{
  "num_hidden_layers": 8,
  "hidden_size": 256,
  "num_attention_heads": 4,
  "num_key_value_heads": 4,
  "head_dim": 64,
  "intermediate_size": 704,
  "vocab_size": 512,
  "hidden_act": "geglu",
  "norm": "rmsnorm",
  "norm_place": "pre",
  "norm_eps": 1e-05,
  "positions": "rope",
  "rope_theta": 10000.0,
  "rope_fraction": 1.0,
  "qk_norm": false,
  "attn_scale": 0.125,
  "bias": "none",
  "tie_word_embeddings": true,
  "parallel_block": false,
  "init": "uniform",
  "init_std_qkv": 0.033,
  "init_std_o": 0.0,
  "init_std_up": 0.033,
  "init_std_down": 0.0,
  "optimizer": "adamw",
  "learning_rate": 0.0012,
  "beta1": 0.9,
  "beta2": 0.98,
  "weight_decay": 0.053,
  "lr_head": 0.00782,
  "max_grad_norm": 1.0,
  "warmup_steps": 356,
  "schedule": "wsd",
  "decay_fraction": 0.885,
  "decay_shape": "linear",
  "final_lr_fraction": 0.0,
  "batch_tokens": 16384,
  "max_seq_len": 1024,
  "doc_mask": true,
  "train_tokens": 171200000,
  "max_steps": 10450,
  "dataset": "wikipedia_en"
}
MLP neurons of a small language model. Each row is named by its layer, matrix (gate and up: input weights) and neuron, and shows model dimensions 32-127. Each number is 50 + 15 x the weight over its row's rms, rounded and kept within 0 to 99. A neuron's up and down rows have the sign that makes its largest values positive.
After each neuron's rows, "fires after" lists the tokens most often just before its 100 highest values on Wikipedia text that the model never trained on. A number after a token or word is its count.

L3.gate327:48 56 28 46 39 40 69 37 53 54 60 62 84 33 28 63 67 23 48 36 35 71 53 39 42 67 42 55 41 61 37 53 74 32 57 32 64 58 57 69 39 38 52 55 49 51 71 72 54 28 59 28 59 43 75 77 54 37 58 42 40 74 53 62 49 65 47 44 80 62 63 64 43 66 72 30 53 64 60 54 48 31 75 78 62 50 33 67 40 54 58 78 65 44 33 83
L3.up327:65 66 51 55 49 42 68 43 56 33 64 50 58 56 47 89 33 57 40 60 51 55 33 46 56 77 26 51 58 74 36 47 67 48 39 54 48 45 53 49 45 47 54 58 54 55 60 85 46 36 50 32 66 44 28 60 34 24 26 25 35 72 53 51 61 57 64 45 42 59 58 48 36 47 33 34 50 58 61 56 56 55 76 40 39 44 73 33 43 52 49 64 30 59 89 26
fires after: "ac" 21, " E" 14, "at" 7, "ay" 7, "art" 6

L3.gate63:68 61 61 30 49 44 47 52 45 33 23 44 38 48 29 45 34 83 60 65 57 48 65 36 68 18 62 31 39 52 49 57 35 57 74 47 36 29 64 58 50 43 63 59 30 38 61 25 55 69 45 37 71 49 26 71 61 39 54 72 54 52 41 65 48 32 53 61 50 38 81 45 62 64 49 58 51 28 56 81 52 69 79 61 65 56 33 56 29 67 47 71 43 50 69 49
L3.up63:56 22 85 56 57 34 52 44 48 47 38 44 46 37 40 53 42 52 60 48 41 39 76 49 51 50 61 42 63 54 53 30 53 49 66 51 88 26 46 53 71 55 64 73 13 37 67 63 29 61 77 39 53 59 59 50 70 31 24 71 10 24 49 57 46 36 49 34 36 62 54 61 48 43 45 40 56 55 53 45 45 73 49 75 66 19 63 63 46 50 44 42 50 30 43 52
fires after: " h" 16, " " 15, " pl" 13, " b" 10, "X" 9, "h" 6

L3.gate41:58 43 63 60 48 27 70 42 44 72 54 33 42 42 71 39 56 59 58 35 58 42 57 53 55 44 62 24 26 39 43 69 67 70 63 11 25 29 25 59 51 22 71 46 71 49 59 52 60 43 40 63 47 35 64 57 70 88 58 49 41 40 64 50 48 52 47 38 64 08 29 23 24 54 64 62 58 25 25 55 39 32 44 68 28 55 64 13 46 52 51 46 44 72 69 59
L3.up41:55 49 50 67 41 54 56 74 58 55 52 45 74 58 68 54 30 62 43 65 10 44 23 57 55 78 39 39 50 44 50 59 73 49 50 33 44 38 60 60 76 57 69 54 27 26 25 12 55 65 56 87 54 33 67 67 53 64 33 48 59 64 33 62 31 57 66 51 23 59 53 48 46 46 79 30 43 33 46 69 73 60 64 40 42 33 23 58 44 33 39 34 59 43 66 29
fires after: "st" 19, " Un" 17, "et" 10, " F" 7, "n" 7

L3.gate117:32 55 22 58 36 48 39 30 41 24 40 39 37 57 16 49 46 49 63 30 73 54 52 50 59 49 48 72 62 67 55 42 60 61 67 26 48 66 43 51 36 21 54 63 72 40 58 67 40 38 68 48 37 62 60 35 57 58 38 43 17 45 28 75 58 69 29 34 64 53 44 63 28 39 44 36 49 32 53 49 46 24 37 40 67 48 54 53 39 53 70 61 61 38 52 39
L3.up117:64 28 51 36 57 57 51 68 40 53 36 38 80 55 78 73 81 27 53 66 60 57 57 47 53 41 50 51 53 36 34 74 49 55 33 62 69 69 67 58 44 51 47 40 42 69 56 68 46 76 41 66 75 48 69 61 43 32 59 33 85 81 72 51 68 36 50 42 43 40 63 59 59 31 41 82 25 61 30 57 76 35 69 71 66 35 62 52 59 39 46 61 36 43 62 70
fires after: "ro" 25, "an" 11, "o" 8, "iv" 6

L3.gate454:48 60 30 40 36 59 24 31 54 54 76 32 60 55 38 48 19 62 74 38 65 30 50 48 55 41 32 41 26 37 53 49 55 52 65 67 45 60 65 68 13 53 45 14 37 64 46 68 44 23 53 37 31 44 46 56 63 30 66 75 47 62 50 62 26 34 52 51 39 19 67 73 39 42 57 31 68 62 17 68 50 54 50 53 67 58 38 54 68 58 71 74 52 74 64 50
L3.up454:25 31 33 71 42 73 59 39 66 90 57 27 41 44 53 22 27 49 46 63 49 33 66 21 51 41 08 47 47 67 19 47 49 69 33 58 37 67 66 65 41 61 53 28 27 49 35 91 72 41 44 58 49 48 53 49 31 55 68 50 62 62 21 62 46 34 48 48 28 35 63 50 66 32 63 43 67 50 24 42 56 76 61 59 49 65 08 50 51 75 70 45 59 76 49 79
fires after: " " 25, "==" 11, "s" 10, "y" 8, "er" 6

L3.gate258:55 48 31 59 33 28 48 57 24 49 29 62 39 87 30 64 44 54 79 70 66 43 78 55 80 30 52 73 55 50 58 37 74 58 74 43 48 52 56 56 82 56 35 40 45 44 30 48 63 47 32 51 54 45 44 25 57 58 20 65 48 91 45 60 45 67 58 38 53 47 57 61 62 32 47 51 56 59 43 58 53 65 44 57 46 27 57 45 71 73 69 58 70 56 23 51
L3.up258:75 60 35 35 35 78 58 58 42 69 67 43 53 49 52 69 25 49 29 34 47 58 67 50 21 38 90 57 35 53 64 50 50 39 27 32 41 56 78 47 36 58 36 59 53 69 36 71 59 35 41 33 49 46 41 46 45 77 48 78 53 51 36 69 57 81 33 44 11 78 40 48 63 35 36 58 49 45 47 69 64 60 52 61 77 63 67 54 60 51 32 70 73 34 59 42
fires after: " c" 19, "un" 13, " C" 9, "n" 8, "c" 7

L3.gate456:63 63 24 41 38 60 39 60 60 49 28 49 50 48 57 62 48 46 50 34 48 44 70 33 85 73 57 19 38 59 40 45 47 56 65 53 38 46 32 40 55 69 31 73 52 75 39 34 45 47 61 40 35 26 27 48 41 38 91 48 45 62 47 46 48 39 71 52 33 84 33 47 45 81 40 73 18 36 47 63 73 34 75 57 59 51 55 55 72 42 31 49 41 67 81 40
L3.up456:50 49 74 31 71 46 55 55 63 59 44 58 36 43 52 35 58 37 51 73 06 68 55 69 37 55 13 48 57 39 44 48 42 56 83 40 50 71 56 47 63 49 29 45 58 35 54 50 50 41 52 67 81 54 50 71 43 80 43 58 33 42 73 63 21 54 51 48 47 72 61 43 56 39 51 65 55 37 45 18 55 54 50 47 25 58 70 51 47 48 60 27 64 64 56 52
fires after: " Y" 16, " L" 14, " st" 9, "ou" 6, " St" 5

L3.gate670:15 29 49 47 46 62 33 66 54 84 33 43 40 37 30 39 53 78 58 36 45 30 75 52 53 25 59 46 41 45 39 43 38 61 69 51 60 18 71 37 46 32 46 33 72 35 47 53 49 45 32 62 50 37 59 40 49 56 58 68 23 48 40 61 53 51 24 78 44 65 85 18 47 40 36 70 48 47 50 43 35 56 53 42 62 30 42 44 59 56 50 62 19 66 34 59
L3.up670:51 44 31 43 69 57 34 38 63 40 65 41 54 64 35 52 66 50 73 48 30 49 50 35 32 50 39 82 48 72 52 43 41 22 67 53 31 40 80 26 44 70 63 38 70 43 48 56 75 63 60 70 73 57 48 41 12 39 48 49 48 34 36 56 29 53 79 47 51 49 43 58 54 32 54 65 45 49 68 34 30 39 06 54 31 57 37 40 44 41 71 53 54 54 43 50
fires after: "u" 41, "h" 11, "g" 7, "im" 6, "v" 4

L3.gate147:40 58 45 42 57 41 74 73 58 56 62 50 34 77 43 57 33 44 40 64 50 38 52 53 55 22 39 51 52 42 55 56 55 68 82 30 69 61 53 67 63 35 61 39 49 18 36 56 60 55 48 42 38 35 59 66 61 46 59 61 62 58 47 41 20 57 64 45 29 59 73 20 41 58 88 82 34 25 64 64 52 42 33 53 61 51 44 72 50 67 50 63 74 59 28 66
L3.up147:31 75 54 50 15 33 55 51 79 54 65 50 50 30 69 49 41 37 36 66 36 59 20 71 42 56 66 40 66 39 57 54 30 55 48 40 36 63 52 45 77 29 64 22 28 36 41 23 68 43 20 49 48 43 58 63 88 49 50 51 52 40 58 37 38 59 72 32 51 50 49 41 70 61 67 72 46 50 57 68 56 41 38 50 43 12 48 59 21 46 36 41 36 68 42 54
fires after: "i" 18, " H" 13, " C" 10, " c" 9, "on" 8

L3.gate386:45 50 35 33 47 53 38 41 64 40 55 37 64 57 37 72 47 32 38 48 52 40 24 60 41 69 85 37 58 68 45 45 50 62 58 36 41 68 83 27 25 57 45 29 50 63 41 71 70 52 42 62 55 55 54 38 48 45 55 48 56 43 16 53 53 64 54 28 27 61 27 29 59 49 35 50 76 33 57 22 46 00 37 81 44 76 41 55 19 66 69 71 54 46 48 55
L3.up386:46 33 33 34 32 53 37 58 64 70 52 69 60 36 53 52 56 30 65 57 54 63 27 53 13 59 44 69 49 35 56 60 51 32 45 72 56 59 55 35 43 60 65 45 48 47 47 40 54 43 24 36 76 30 71 46 71 36 38 49 31 68 43 65 30 30 55 70 36 35 56 15 55 30 35 63 50 43 63 41 41 54 71 74 73 47 82 81 50 31 51 62 53 50 57 58
fires after: " " 22, " re" 9, "os" 8, " a" 7, " s" 6, " S" 5

L3.gate395:61 39 30 42 62 28 64 54 74 28 42 49 45 49 38 69 57 50 63 60 79 35 33 56 45 40 53 33 35 54 57 58 40 25 47 55 15 79 56 79 52 84 44 31 42 64 64 24 63 47 43 40 63 23 56 90 74 56 37 57 43 65 64 47 51 59 71 65 31 68 55 31 62 29 43 81 47 46 43 49 75 33 61 53 56 50 58 55 66 56 38 65 74 50 53 65
L3.up395:75 58 48 84 48 57 67 35 69 32 60 59 60 48 34 55 52 49 47 38 60 52 31 64 05 31 82 42 56 60 77 51 55 59 39 50 38 43 38 53 45 69 13 45 49 50 63 30 56 46 28 39 54 50 84 46 67 73 32 54 50 45 44 75 55 71 77 60 13 71 61 32 34 41 29 65 54 33 51 53 51 62 44 74 61 43 76 42 77 56 58 56 67 28 52 32
fires after: " se" 18, "est" 10, "l" 10, " St" 6, " st" 5, " L" 4

L3.gate411:45 49 47 10 44 52 58 30 42 32 40 46 40 56 45 49 19 35 57 52 55 76 69 35 39 63 37 56 37 36 48 28 25 40 37 49 32 52 66 63 48 43 52 45 62 62 59 34 58 48 58 41 42 73 62 66 25 46 85 59 59 57 48 55 25 49 19 65 39 38 53 63 57 37 51 62 77 48 38 42 63 60 55 56 45 80 61 38 19 80 37 65 56 52 43 74
L3.up411:69 39 57 52 87 68 68 45 38 25 54 52 37 29 26 65 45 69 49 99 44 49 70 74 54 46 76 36 47 48 60 42 65 47 43 38 70 70 52 40 44 57 51 45 66 46 53 40 46 57 42 58 16 66 52 58 39 66 61 53 53 62 67 55 43 46 67 63 47 64 65 48 38 60 60 43 67 56 56 53 43 46 67 62 50 69 30 34 64 22 58 39 69 60 31 14
fires after: "o" 26, " T" 19, " b" 15, "h" 7, " p" 5, " C" 4

L3.gate191:46 44 53 23 66 59 58 48 60 54 87 52 39 29 45 35 58 37 44 02 25 31 56 39 43 60 42 50 56 57 10 52 67 60 44 33 48 62 84 33 37 66 70 21 38 35 61 36 58 50 52 34 35 16 53 69 51 52 73 36 56 51 62 42 69 64 36 69 68 46 44 38 42 51 53 71 48 49 55 49 17 23 26 50 57 39 61 44 61 67 64 83 74 42 42 66
L3.up191:41 43 45 52 51 35 38 56 49 60 52 72 61 39 48 49 58 50 49 48 17 55 55 57 61 25 58 52 62 66 24 64 35 71 13 59 31 58 77 11 66 59 40 48 79 35 65 58 44 35 33 59 67 42 34 52 43 27 64 26 72 38 40 40 65 38 55 69 21 32 65 41 59 37 47 54 76 35 55 15 13 31 52 35 44 49 61 42 51 66 73 63 56 52 43 54
fires after: " " 52, "z" 11, "s" 7, "r" 4